config.toml
n_layer = 13
d_model = 704
n_head = 11
n_kv_head = 11
head_dim = 64
d_mlp = 2816
vocab_size = 32000
activation = "gelu"
norm = "layernorm"
norm_place = "pre"
norm_eps = 1e-05
positions = "learned"
qk_norm = false
attn_scale = 0.125
bias = "all"
tie_embeddings = true
parallel_block = false
init = "orth"
init_std_qkv = 0.0217
init_std_o = 0.00426
init_std_up = 0.0217
init_std_down = 0.00426
optimizer = "muon"
lr = 0.0105
beta1 = 0.95
weight_decay = 0.016
lr_head = 0.00782
grad_clip = 0.5
warmup_steps = 200
schedule = "wsd"
decay_fraction = 0.877
decay_shape = "linear"
final_lr_fraction = 0.05
batch_tokens = 262144
seq_len = 1024
doc_mask = true
train_tokens = 1542000000
steps = 5883
dataset = "wikipedia_en"
MLP neurons of a small language model. Each row is named by its layer, matrix (down: output weights) and neuron, and shows model dimensions 250-441. Each number is 128 + 32 x the weight over its row's rms, rounded and kept within 0 to 255. Numbers have three digits each.
A block is one neuron, or neurons of one layer that tend to fire together. Before each block is what it responds to, as a language model described it from the Wikipedia text at the highest values.

Description: Tokens beginning or continuing a surname right after a first name in lists, tables and biographies, such as Henrik Lars|son, Kristian Pett|ersson, Ayad All|awi.
L10.down141:093156159139163116065101119149065078088106153114154134083150105104117151135115077165089094121137127145152078158121159144182149118114150161146094129118111174142152180124143133097120072082150150169083162068104086108149161090111105159091133167138121115167138158111109064110128083173137157227120108157109129089095112151116192109169082167185112126139101133119176053102148100102126166152141147180137141051105138145144178106150129063130115132179114204148102128095138145064120124184179194097109095150078088068160127100169202091149127165064149112110115134100150060141117129182084181142
L10.down1396:124109119106154101160086101117170132130147091118177184090185060089130115128070113138061180150134124143114077107118138147155098151135132101106101100151112159147124154113132075106173066131082094101162131125126124098146144191104128186145103133087130102098101143103174125106144100135128115091177136104133088092124080122152080128125147130174151161120144126100146142114045047103140149174160122093122184134104130171172121077120155158122120081149098099138115122136130162114187181135098155106103149139150154223082125125130097099138115157128142094130178204094181158183105117087082139079
L10.down1940:175123152109152140087166161141119114101171092140139133159140087125157178110128080129118131124090059139114158078136118037077143114123112109090080155165180098121159119082109105137106120180110108086126180141188133071147188153104115184060075148103097153189123127163121110143149138155164146159152166115150051083143104100126107210105152117179123109055100135097161177097136101174130141070142116148111093133166142143122131106143108147140075170149176132130173108104123140105103134122102131098119076119153131097175127163185125139103155133113158112071163104102118130177137039107103195071
L10.down2168:147152127133150125110170165164060106134092077124181136135119164069146129185148175131152156181172123123138110086107182122128147159096151132159110126157154151112143132101144104133148139129211077147138176138143117153088113131155205113164142120078110120090118153082140104100130107237097146097095115107168127158143107123084161072124113104198112130134167114141158145142111136094068116056151153200201128171111128119144120128134079123135089162171109141101175153129139134079058113105127111121112151122170191052124140165157140113137154076075112160111130095105135179092117131106070145173

Description: Pipe separators and numbers in mid-to-late columns of Wikipedia data tables, mostly sports standings, player stats and results (| 1 |, 1–0, +6).
L4.down2621:154130108127090097167136111076117120139138098109091160148102099091136137118201101137122151186118090123202123097071076172131132156103139058153156157164126203188139091142091110086118118109137154090085154107157108119161110157120047169089102171172089127146092118143125110134114096114070138073161185183130210116105136157109099109111137157094177120130132139190140098065129203148174146200163136082138175092132120121127182130120129114161126130140130181140129121075137134162161214113157112152104169148094107143101171153112084166150101135161093124075157125141145131137094091141141139156

Description: Newline tokens ending a Markdown-style table row (after the closing pipe) in wiki tables: filmographies, track listings, sports results, election tallies.
L10.down634:127164127094077096099153122160134141123103127131169122168152159086052170093098153105145102132133100107145192122145191110125135153129065096100157153137173086121125080180143095136150155130098128131125164123169143178135176112120137107098161098189053099090140175147063138177147111133120169124088138130136098118149133184142135097130090141133129151049186105098118155132165140141056169082170141177173080160108153115120139132123151170168125136133074111168182125125123126121076106111117158100109120159142117083118108142127174089131148121116166133131135083138089098138128120118161095132
L10.down681:160091166132116100157100101148127113168103107133199112139116166166131179135153173136180104138179106086174096134083141118124166074157120075066134094085146111119144140118192147066098125157104120112211089104081078136137120129123104120147120133133104177173119115132116162175150123136160120201098163113160112096094157147147191139167098115112112128155102109161188081111178158162112094128075085183101115127175145160126058135133122105086104156126160110151079114128148107146217121166144073179150100144102129086216156109153138101109146134130088118158082133189169157058170127165148075134
L10.down1588:100153126211146134128175122110080162119134133127123218126087075160114163101145170163174034152132138173126108138149157166151150168158112162155119135131090102131068067118180112179139134119123129089119070154119149184204121155127121103132123135156160150132127136172164117139153163063102131140102086173122154079107133178149094140098124185137101174115099133133102173179184192175133148137130157168085187095180156086118171190066128128072146133175145123175048103181196108147165109131143161156157093153144160097131088146142187126151129099147095054102153151124150101141085095137069158144
L10.down2094:119158109171138109094142131144139074173078133089143093156083092053092119108080146138070150164180111146097128122142126082103083125171072116130200134102184144109107179077157123092129128160103142164109167092162169116091097116130079104133162092112167210113119125148139117143135176112127135164094150149160169132149113161147204060094101111187137128117042143115088142167190114164078146081116103103108088119151147085124147135175091137129172151076074141130086166087145157081106118110136144176143092122137092148116148147103175094143201131122133140132117122127145136138110149131158089117

Description: First token of a surname or middle initial right after a person's given name, e.g. Calvin Cool(idge), Andy War(hol), James T.
L5.down394:161086162088119100174196132104119090148120118162148188150123136121114170111094169128130151133109165124209118182113102169111125122108159089085104187156092156103144085135125151141136112163115138175118132169117116094132169116081124048130130107145105169132118125103138119125147170125106117129146140163150104110153134093145136120146132191172143154114111211141121162130171137138060052117151125122123144091142197130141092109168134137132101087139127122153156124078122158133102162075114137120102156091162097124187104135134101113073139127161106111125178149151133117116147182160071165091
L5.down700:101138169114122120138071154146083142133096225107144120097134121119123154091058090147090154145102145127170057126117098127101149117067107169136183100144094177156157151212082095119144097103109180085116101185206135103056115172112110128125178152155133177173127162137187140118112091127184119162128138169081162136135146107076147098108094109140116130059142139094090143076079092144118083163124089140204153161122101118090138119213156113145086093143170140084156134102093174105157147134157098132067136178123092107198162141124133073120163122088144127135152110172149072135125130098154143107
L5.down992:100155111149142139180089162103109127164118166114151219114139128178121139055095129106118156094169137183104069113126117145119112150173077133110185100176093139143115091151090133145197148127153164110116141114128143098142145082112127135082137065122107133177107115125174118085137077102184154173168134136154161138150111092128094130142064166135135187215130124154128176087125152078129108109166118169167157143127095187177142033103121118118114124118092090086120111064086131141158104117106122083063112154093121132141112123095117136150114144108122120107116128094136078117071098071187112105
L5.down1236:115124171121119141116103120094071157059075117131063092133122255037173188156131158106094096152089139101128150106047137108104156108145118131153110153173128182139133143181137119131146127123068096155141143117175095155133122117114156088126171126123145106141125182149136139126097098065158066184112095113117163059079169090108138111095093136159180112170129152098116183082109093151131162118149118194161148139089164134110155112158119137163155115138110105132100093060096155129123133150112080114097140119081069137143147149116104112133114155077107104074157176162134127148116140106198112122
L5.down1411:139108134102090168109143162084097060138139125169086141187141179075219083169147146168125040108094097142092127133155153106148100081097155149115138135201180171098121165155179078060131184120127134130097069178119072151113124061110155187109111089130153090116136160202150147116137118105186112109135174120168077041153148116110091168147135154129160110083102156142119083076134143129138081124178139191132124155140102100090114164102112095138143064110141083171143156145081113151176161159133137109110084100088158118104153110103097149152117132128114218092171123134142088127150113210164091156
L5.down1495:110124168116118156092100151120085122105109180167141174164076109090169145135107125159147147103139181064117078129083121145065127145073126098141191102216119172099090136191108130121146105124164194100107093165121122185126122143144139112117162102127088079129151160143168188131063123107162116164142145098167142085116158123143161111129080176149148128126137159155105133075146146168102104177147113182102140138126111122105194102107141092108119115143114130106115132153159137154169161114125091133174171119114183183111172157139092098136133129138122130132159045166091117119136154167132147103
L5.down1497:122151169109086087136146156141114137144173169107085169076142068102133177124099175117124138109145122125116106135138140249155101122125124107122133184099127163128125108197065186114148115127138164113125160156112206080159146146163160066146164115118136137150122141129235155123141144102148098107133173154129159135060133152154163098145077105100087137104186157109081155108104163109105091121131156136131140137125082151095145109179123116104208121109079120141104119086083188142065131105132079071151164132187102140141153110134190097090158120108105133147090149160133076118149130162149143149
L5.down1867:156085042122163166167190132177127162156120119115153127089039120156187113069120087097149080153129071065169155114098148189113121123118144188180137126120152086103131112143167160135126098110112159156119086135141165109154118202125210177157138168132093123190171165131128185137078135103163106150116153109174133099117141074085164124188146132124079115141122137187108109168122115181170171033142140100131104079138088152117145204144106153099094143106139186201104094136134165141090129131131105168172163158112154144098127118108184113115144131162117131148100176185156122181189111116090089130
L5.down2077:145158104112138127114076173156134108176151136125156160137146103091132057134112135090127137129158070128163131118090061092135137163125143179200103135149165128052100131114129129144142162062099110146117127131124110140101129121094126193051111063117110056077131102145102129151210058147114146132124121101124122119178107143129105172110147148149035103134081125143100109104066178113142148172134133171135145142046114085134187137140120093157043111123157109130094155074164090097094106105098142142082114145143141113116103147123105162181087170063123160109136166068167070142171131157142094150
L5.down2180:144145153126078140131163141158174061146104176163141098135156126111134214175126114116056073113145174146127094094154042134124082148085149130150144154191085114114163133169109160147187102123158127135104179114213111131075120132119140132126102218122140146111133123144121128160095097087120157122132101129117098088128115106147144114163107083118133086145093115171088122113140118166145128148122102186103118152133125121089124078124067155127090130203113158145116107173089112112167120141107173097146078118171107113147203199083088122068143145115160124129112183103111125152093133087114123099
L5.down2197:114136112145118143112182129106129073148136073123113095153117102125128092158167117106124118104129090111153144117165142128171122145143169163160180111120193108081121142113137149130076159137132097118070122115045070132124141108164189129093103120106126120025152121146107164161167125183138155110139113044116129107124075151088093180155154151101182103068098101132142097175090138130143124132109153115100087159120132128101061183114085090091085131130166112141143132170154094110150120112144215118166094107165162160114081165118053141134108134136158162160153119145132103134119127197097135154
L5.down2217:095127148120102145133154168138136126116117138152114106115086058174086157149125161101178152144210104111173129080181079155105136135092140190131085147106086137095146150173097136181116160080086142106114077191070121146149119128151124108138165103136176085187097074090165135093145098117134133041144135163071126074149159069130145136157157132102140122100106150104149103105128085122130087115103068084178219153056144223099150104129111127143120121151177125173089163101144110143137171122149185102099134179148139134045075131122128085095109125110092129113131063143106127151101091134164093140
L5.down2372:138098161116102097097141179112111151123177145172110148092145148163114201106121141098125088129127105095122056090100096164091086094179083097096126182165083130102151121131086163170167092132121100189112157151089146110121102104128158135133191153155158142171080193095177118130083090091122121134116148193174166129129137111167122113134153114094163151227124093081157124104163097084122081121117147114145131174102149133086136089139122144151157142146096127117106111068100144144114115101090110143057110136093139104182156128057173064107187146126130084114120160129175125188073112105112190156
L5.down2581:142185120152093148131121122130130164159162153065102171161159139118193104076158165172097080112124120163155093068169149110126109122115098238176111116094141096141164092177140077143138152158117136144109139129104143111094158083129104173101159124128079120136204065151180153118181148120187150114138136124120172129139061178097122156074147093122038121037108144130080091109127080152163159082138098118174045039136140161157054138135148151195113084139183173121154163139142135145175135128126149127126110082139133114085133132123118137208150122098073169138099120111076130102129143179116134121
L5.down2788:073112146078115117169175110111161141150139120145085163133132131097149169169157122134136129128084165068162098173108077161047115163126066111103155090107149177118041156082139183119168127165080109202072176165114139120070119150139062170061135129087159140151121143121141063134174159115124166116161145169152100122137136113128148126109136103093151140173078157159065165202098100149107133109095142125145065149096152132129182126179120169144174087105109141115172145044091172148094092135143120172129121149168115085165180168113123098132106089070109132087141165160137105174133118095155138149
L5.down2812:152140163095085164126166132066120138182139108240121164114152119102154171154154106166217063133127100120089157108134189102133146101142156149149120106123138150096119112127100151103126118132150117171125084177115107142117119110115163114129170178106119120105158137043137151100124192128133142074128099106113143122119143147087118149139130129098135122070134206096074118111104120165093074141117164122161090141107140138135137120113099106134063087133128100168124121147142094182164112140183166131125075137091183160136131069110094125219116087064174136157159043110111116136149115161138093147

Description: Line breaks closing a wiki table row after the final pipe, mostly in sports stats tables, or a paragraph after its period; sometimes the last total cell.
L5.down96:145115134115105117079199138087190128240146141211097119136127140162226154125142141170094137058100154096107064132071113123169107165108154187143100141083163123155148121098118133111100205160149143099145083193085084145150107198169096085202089099144176140123143123152113143114188122105154077146144105148129132103114171205104118132157136080128097096127178113109114188109174138147074172139191116077133118190065098148126119093165111112143108081094171160152129117107139168099133172131075107105197136108154171058117138067140168111098158116085111129141119124127190156110133121152127158167
L5.down152:165075071172163085128124091135096137096092149133112130141099122103083151142118108109138115135212128110181173122132076082087149143093152127120090149159110089132111078131138130095086134134150162095152117161140144117116131062078133131139144140166080150137092144097150086149152097085145174166143125158129108061116055126161139140146123154123072117128124108159086126093103193127073113134167091106129143132156156134142159165135207145112119063123119116095156123133118135117081203155118145152145165137161080086085106077173070083127150124101068179098097145188110147111182110190123079147
L5.down524:135065191094095169175061164075143166110139070188107143152092117147162188145139158157152086093113119026170119097144090106166152128138127127127100082141137124121112121131176096078151134114131140154173122133125118167068120139136081098126112117118130159168140129185118048110140100142117090109116083110106064082150139135169156066113185118078130113110086177054109111135124160127095111066107110060164125159094179101110088115156030108112087119198153125132115124100074104131136162116076103125183174129143168153148144151099113078143207157104140180132144098098169097183137079115128136076
L5.down842:153165115117183136055131129119131122162143152154127124122053129147188175114085186142098123096125094101148126137151200108147128143141117108149072107110144101130160134149105173118179121125115146144147205152127102118067170133118128114107138196096118090100154134134121100087166095037140138065109149111129175127113125193129140118142122093095143080145133187084084154159149126167103137133153120091165127118101177112101092042118154152112125134111120142101139103126110172124095101138148148132103160104204189066114135085138106138089168100148121153196139117156119124143077113064155172138
L5.down936:105120172110127122113147147143105099143168128188106156109164152186195140114115105098193104123152104152148166176132109093150148135108061049114199100140173170114185129140109100095135160230113168076053129126088167134117144109131107119159104137193097062122070119129105124112157136130155115140147126144124074137124153139168116117107107134142166157098122119111133140146135156132119136163175139185207132155114132127117098110174164136150075122093118044150088168089123153108095146140147101132182108073115106131162062085139114097144087113110111126100117119140112165124125107119113133134
L5.down1524:150134093139116105153121105153171145116082110075143069118096102094140117112185142097117123156123078108130099160125075150223168105129158095160180072149127137161169112105130096181183136100133172172154089132154076107102178208099121121086110130051129093064114083126168122111116149130156133133158162144112205118135131127132139121077116105124120116057121216118128164123146079156148128137159151103185153095079165169116132117108106206142123134160144138112140120105160139112125092153139108130105142175085185085103127098147137105144170117113138145146172076147168071154104115081134177083
L5.down1538:162152095120171086122182163120115103151095127131110136185077140171182145133168154152156179122108116162043104137128092166147077182136113160179097196106134114110121113148132154156144142089081160123105109090108126144118115147138048087159091087135097083118132161172136143110121185153148095172145152131101082177155166135106137161098079064138117100118136113147199115170177133173102096063110114169095099151170163092118131105106145147117185110133125228118080136114128149104153146150151072102128140102162131131103104137180145137111174108133138089087102215114205114100137129181142136137
L5.down1590:142122136117156123114099087131110105134093113102142073106086104111155147140194111188163140123105118126107114102136147136161141146085135127195117161143141131074161049114097090160172168116124125043082124063145158125085141094117080070075110147115196122196181100077178164108112158079095168111127189119131164136094121097063154102152112107149187144144107135126108094146137147111130132134155123147128151122137131130150159082158130159141087080136172104120153187111161133178108103112123121118095140128111158176158108149128164109140192095149089153131142179139141129124165137154122135150
L5.down1801:175131128182142125238146153157165133133170144167121146149097050146211087131179140101118171086097120135152106128128123128116145170071103089158073107134157124157193115064109145129193138107121071065081143118114128166132099157100157141201101156187141081121101131126135128109184141079128180148156193187106118170110199136103116101092108122075114099070120120183100139150178103116122103123118162125105089147049157135114134192127195114154083122120087141155115136121083143098127138164142130108064101071134109099216138088145157130104127104110156155129165138137143112089148124156174139101
L5.down2156:090108154141060147075054153126185097076123139087095145118152141102160066157143128155135075139153112133146094114120196116155135071161111126126107118154135148105114138076133151080121109164161125145120093079146151167147148173142154132105091156092086078159121033115160165172143135177119125081099169140116155141118128103063140100108126102187112098087106188093081134143147133152165117149130096036125119165113133146104126087084118096127121103123114176067104187189151144153156130165166164162116104138109161106149110151114074129135132104088162154170108141135167111123125172197123145147
L5.down2225:138132109099177120109158132115131139195141111116111119142129191097157109143131177085105098125107140085130091186198078103114075123139100190178093164058057107142100168168117128096114143118113141132111154127108131038177167100164149100114085156080165088078103126144150102135134134143164133115153107092125113156128107159161121136093144150174127122073120185121122123183159172169104107091108187160119152086101158095117120102126082148142114152142110150105155173055133138103129152111106085081189111099115069104133109103156115116078152152083105142097153147131100128090136110153094125117
L5.down2339:152103112079164156139157119145157136143101124166136175154119130183142142091143184134120175104112045104134092132169128166182109145097078177106087171154137117136135131149132165105108097089148226090128128165133113120199149162153057158134054171111145139144095145145091149080151169137190112173140149166164113122137191150132159111121067043140159153112204140076121131175118138149118152077176084108125172148086145170145135154131128114108167071053154159202077095088098175171157168146109094068151136128168120104147078131161170146137158096140141142106088135153172110125101119163160149117
L5.down2482:132103127167097140126172129105146117201124146101102151118148109182178133104113169140064091166142142136174116152124043168140059101112116140125133168115094082183148124127118113095163100115088158162174145179095175140130157092118135117119111061179112136139155086084151081106132194129107133105094158130125082101165185127123130138109138136161088137179122165132150113152116134132107135134084127171167117118136130115158113159182123106087086132159112108166102143079028141152152090079133159101201130117166123097121109133168167129130120118134144124154105155096128099085130129145141141091
L5.down2547:114121143151094127078088156099161141137101125187120111123149125129192183142089162151116069137148150123126097132133133139102125111173200119129127122150192133160089137147140109132145149153101109126108159117111080134126129146163091126117131127121104137125100116114147073171152065162167156045091080151111153117120113135143182177090108126120118099103090126125178167094133110164132122094186123040083092095092132095114126095109100103155111137136106061158105147108083149092086118079131123166164124118096148134127093125111159141139179128101155182127215103089131094133132105090120133094
L5.down2626:047134187132103155179111125139154123128117136116186125154109112169139153115120121123178099104107142134151076119202105110112142129181117112206167129117094091190087082055105138125112132088129155108092117170147173096148137234121122098139139103109118116157126106181097147100112123119111193135157109158134142125063074113164080128177146177165136106178066155172136133160061162116143137128127162151127164145163157111145115171069137165131057096127127091117128091084118167158132120103104099147171083130074124120180096082125111180163145080090114155170174039132124106115128105126122191127
L5.down2633:189135143145149068094103163142101097161078141133152150143088148093114096080097162143113100186097099161100158150202140138106098095092124151166105159086113138223084150086103180135115107175154158144133183115171131087160134155144129152160130158129139131119163137184111101201113181127152143148115122145110060128132092099140120147078074139093133174239134137169091127130115175098086106090098140086123126154135122108146201125095131047149121142137170108088186069179111149091148140190127177106131100146138057099088132141109095134134104117141158149113112149142112131174135133135111137078

Description: Tokens inside a person's full name after the first name, such as middle initials with periods, middle names, nickname quotes, or surname pieces (Jacob L. Devers, Martha Ellen Hall).
L4.down2589:130136153114100053119064135117100096132109127161125124142140141000098188132129140093205104076171150118194101108114109129112106187149085178161155173189122128111113138187080122142160159136075164174114161120143154160108116164117152071087138143089164144136100156072119104089140095078125087209073109185145095146121135109125086149115072135094124146223137133112146165113108093135094067166109126184168131116081164149147141131134110143141118114117115150179120132056061111154132098103124081096076078147132100148138164108104139142160139128110100138125123137130113107096154105103161141117

Description: The last cell or closing pipe of a row in Wikipedia markdown tables, just before the line break: sports stats, election results, discographies.
L4.down121:196126103138191173145120141113120173134147099165144122135118172136157167118147164134118096083087097109144157130075154061110098166091091102170077139127132083204130090105081149099115129171102159141085171142096165111055104089101115156142064137137133114099136132157157062101169104063182119126203170150103100137096142157118109127136160109086115161124103183126085138093191137169052183182165084118084186153108191149116185105131111144158115054070135111108168101167146113089119110164137109124151181156181119090137095093151080138143072097148114141127149109152127087074113126158120153123

Description: Cell separators and numbers deep inside rows of statistics tables, such as league standings, career stats and vote counts, like "| 29 |" or "46.69".
L5.down180:172138138133153229132110094099099124199108174113124120132122069113127093179138193075131119083142081167132114131085067109159110102121129107229059084180122159105167087146133149090185165105140172141140121145106121146119102152139167093123092140161087089140107150115112176125125122134107106131119119139180136057175073131107154085165157099133167110181132168112159140187142159159097125089136111138166162079161135138093124101152096196115065116163132170127144179139129145134158086117098177156115130121172181111124147125108120110099145123119206164127167096100097111163145146127158187090
L5.down217:123142166133124104087136154107129142129088158184147179150094106141120123062135111170138144125125082103098160086155109194099097128113109161148144157038183168147144091111112135072149089154113205098127150185097164069144127150144075148081133166174153113101112107114186173157109094165133103112113110125128166110132097118126134107127100079102155132199182132080152050193130153192111193115124116133138107171136111127082078146118077144118151109151100131132123092077129117137154127140120094055147113173149120072110138120109156088107188139149152069107118048155173092100134086209108126076
L5.down305:149108132165039117092137167172152100134172168075121149137148093132149134118150127118145144152132108106124107174128119184119140103168211126133107049120131163147123120083116089157127127130149147099048052117180164159126154133133138141120134132124041100103095162097100151175111130136133091166139066146136061101131134137145125138122114137119181132155154136098142095104102123147135097079063197106107094091104119114108144152116076112114162123183080087093144101119079143115098153165072148102089133139096128127111086135128073169188102130147125174168063112127108147091140102092164186077
L5.down354:205066127133092151109123181157088160121121166153110109141106062107127109139133089104056162131105065161197182179152080120094091137139167137132128165162161148134098133109132077103111158123105119120158137130165124126215127118103111166129063153153185153090175171153115145150111164087102172088119120121138078127116114085091091136115184141138146146118113152129098117166065072155134069134129117142134109106153057143183187148095142108159158121147142055091223080095147161132086167130091129122077106117110158131080149151117139122174159161191132126036114156144153156144150161201099147152
L5.down560:215087146048206125141151093160141111122143134105073125142124106099128127082094101092150144124129111129152159150113114207184126122140125133175150185135102129164158120112099086089124152053077094160148160136112116093180129077100093092103147141153105111156182109147147149105129122099122111152124142116121133130119214189113104146150090109134125164109170182103133171088051110115131094145096131120176158099103103072140169183112141149127118170096107161118161166072120179158143101158127133115116155176123129137181113120147179137126218126096160141078136135163107103126134109154107139094
L5.down778:205099116112103105067121104162146121155155171102145101137102076158075090130133116096170128103102072150150189124074054098133067077101131145078138131080180175164120094146166166113175156105137152138128128156146042156182133166118110167091146134128154102190053115131144089122083143132134185117124185100186147108071120125145135143152077123141130129110146149162122107110103127170113108113102196159159088071157121102112136080095035140115072105154088159138235126223202138148090109124145102156132152156118151114102143132108080155149102159146147163122132113210095160237153163149130137108
L5.down822:123117133133208084151151076114081110159172155121131103108151110093126134043105085089103151154164099115178085139134149096156088130105130137138104134106077143152149097175099176128071114152138174146113106108185112132186172119216097112151098104174149099123220145130116111129145088173155125140158100162147143075075097110123126078146139084180119123146139093191168109100140139102163175115137131107124149097143098150128142127084111112139089127117111160117113177116109123168111114102096169130113147132160132083078148132123094137080164064145172123058122148111074097167194130099131161108
L5.down967:131125111105148173128124154117131119170088124168161073138128149144111140108179130090148143113164094169068164166155143127164095111189139160162107125116138115106142104130101111096134079198118127091122116134089153118117095130165089117144158083124106128140124125148109145132144068184147136117123101119179134131209151151176209124106119127110111156166174180106093139152033122119088146160088121186175125119087117106144100125168220132139178137127129089110082111066124102110132126147123197109122150179193144123126097099103130056109118109096065093138081106199080122118107149180061139151
L5.down1203:125138125174138111078132135104158124125139153135096134105089110062068202156141130088169044103170116122178138056111124101106098160144091150103089142121133127094130131173134097175122089178112121144158138095145136109083072164111138193123143087118141125075111117118096156158072092151191131085114117149168200100143147087127130142045125149120138065129114115134136165081114160103126110169153084144144184145110112166122141127131151185109152137161133153155150152055144088046143132070069110117140122159198133093154155100117127128065121057108147129090158125100167135110127115182051114117
L5.down1247:154168155168136107186171119126124108091149104153093118118169071185145108155155099090082027082128042137093096138112136099122165176113132166077136124126179179122170157133161122127105104076115066117086116138115228120140118131160137170147140135080061193167183107131139115122164105085116114111117078105122143134137118148172117114107069084100110138095109115107186112087104143137124086054115163151184091125136117111125145083173160115102127141137170134099068118151151121167119151110035153145161109156125116174142155111079052106087120086140122148087138151179180125092137142146115093140
L5.down1376:144144083082135096177101111148115097154126107127182127178076143159132156102130171127136111168143179094124134098075151093168181172119129147092127166067146156099127152138216148090124094190143140145193099128186075154113193118131206176135100149203057110101087165140172150133108112135154165079136146120084146105093057159118143136159104122143118071113135104149046092158118185160141161098124149096099189075161120130104176137102090118098100118126118147139077175108142119142160125157110097102071129143102115130135128122098144068112064106183153138138157188093112124105129106154100132184
L5.down2019:135055119114060163094183125156171112130136088133125090132120106156144140150081177132059154120141130091124141143159165104132167092098103120130097153097083221203100130112083097141104060144109112152103155133133147173124152069137082136133121112129152086150177127135112126136134165146118109151091107149114133152139118110151133092168153153195192123109090083131152061119119166118152111074157169101138145115200143137130123135055113131148099121070092131115114120114189104158174101150141140085045067079128063182095069144185112113197043120151133159067124149159125147161127096086077097191
L5.down2273:126186153076128124151142107116152099081095099136112143204117148168174154061112114142154090120126124111191112158124166120168090073115146104103167135122196110101078116095158090169116141104103216053081115105130174160136170114184113129102083139158090124111121171207108119128142123130129150111194148132147160118145106139149104092095169144148116143114161111141155156145192135134123146144105110134142122134123136102095134157140140177131112106157108183113131062079174124144123112149142190068081130141127152000170109156123143142110106131171095131154098139151078161144140079158138088183
L5.down2345:135134161106086141054123128153109135121138145178068225109132123155075142111086161133145133111158092185155105154112071096055181134191133124113122079140142161135144096174148133123189129104143148115114118111136100071127111154111141173128123145151115134102162068106075115129132128062122146089186120145102160114118142126082118109111172148117112126046123172138214150154141139183134067135155127125126146063145119088148145158090168175162126137176134050174101136094158171107105160120123099114146154141108068138092103105128166145099143108110128106135111110106095133126174146111126155102
L5.down2349:177141129108086106131112145120091098191096179118061153147183129154188075127054194162104093047133096152151141138122150162118150161126130143149118180090124109124171166152137141131130163095118172075132114133108145079130111107097117115127111168142165087191093130184102099091170155139187159091158090112110109070143109173113100136153125043105106159136186141189086162105168151132134107113160078098102142106045139062168097134106175134148165105163177124157122157094186172111160166118101145107143115094115130141170165037221112101157160108161139133136093131132113153083170151157155108142
L5.down2480:103147163090136097096151118126106141096131136097101155133127118112148090112062102091074089084102116106124135138074102149104097156146167121143152112108143155160161085182157128109136077169145094150129125072149087120150119129249091159094104145115081109136157102094133118113161185176133134142163096183177171119161133138102124105181106192155146139107152132119136173119095154127106053173116117172078084185112187129146125096171095139089126181145181088126168097118128108079099150132078121134036141126095172096068141144094159153120212159160111105067118118094141118142065123059100104124

Description: Pipe separators between numeric cells in Wikipedia tables, mostly league standings just before the goals-against column (e.g. "38 | 43"); also weak mid-name pieces in tables.
L10.down869:152142139166139094114115123105076100139084170156135158096136094170126141134133138107155136174146129153108187126152140121179115146151111132133128123153199159139127146097146189144122100073158146099120131043139130132165105173115094108104111135168084155111114132076106176111169136177141125106109193068134151068100104132149215131090115128128090124109122141153121158154144111140057164134141127102173088134131138146121123136063159130122186136108155151111099083126082120144136108206144165151121122120117211166079092137145087170148184169050128139117127102132117111147181129145120122125
L10.down1119:103157140105148118122119117134072141134110149127136142138125083141158120142169179185112179110140100184076154069113123143106135105167138108109136202090121100057136139118157144152100149164121131146141097073170123156164201143127209108146120131144114193122117158111139159106124109145142134194118125136131143169129111106077158107113159099155154131094078137124156102087109047084117132139087066119083144127172062083103166106140177115060135119102157093136108129167157126166083081109114067110119078126125145098153105110142146062033108134162156094129137088162130142123126125156184125098
L10.down1973:149071103130190099176169116116091157159113135162125153114037126112094098114123127110129085124133085155155085135114147139110113140162123178124171141108119090109155165114179118152181162135068112123153150104156150118186102179125130158124070090103214131167101105126122136120138170115133083117102185140111175115117128076120174093160096140113103161203095117151166153087109115184130135074083151119099116104135151149065176158227117109143156069111096120150122112141121193108152148069189129154170127117106137044111103127131141149108132152111167149146114149113145147170149178117159093153
L10.down2632:107153132157102088072135102112128196097120142093098129114143145136138086138142081173116083186131086092197160124179149102153066110138034113142131119090162152193134136144153128170092120138070118109116146137156039149130125130156165076092115107168153089091158118183134154182186097101113099075090121161115149148115119165142165085134147146087134149081151164147123182041127138170080110085126062170108162111096097156169118103085170114168114090164144096197145145137150177125077081099173115120136156156157101088117129166155057144168152132142142105111151137094113123036121133144153142147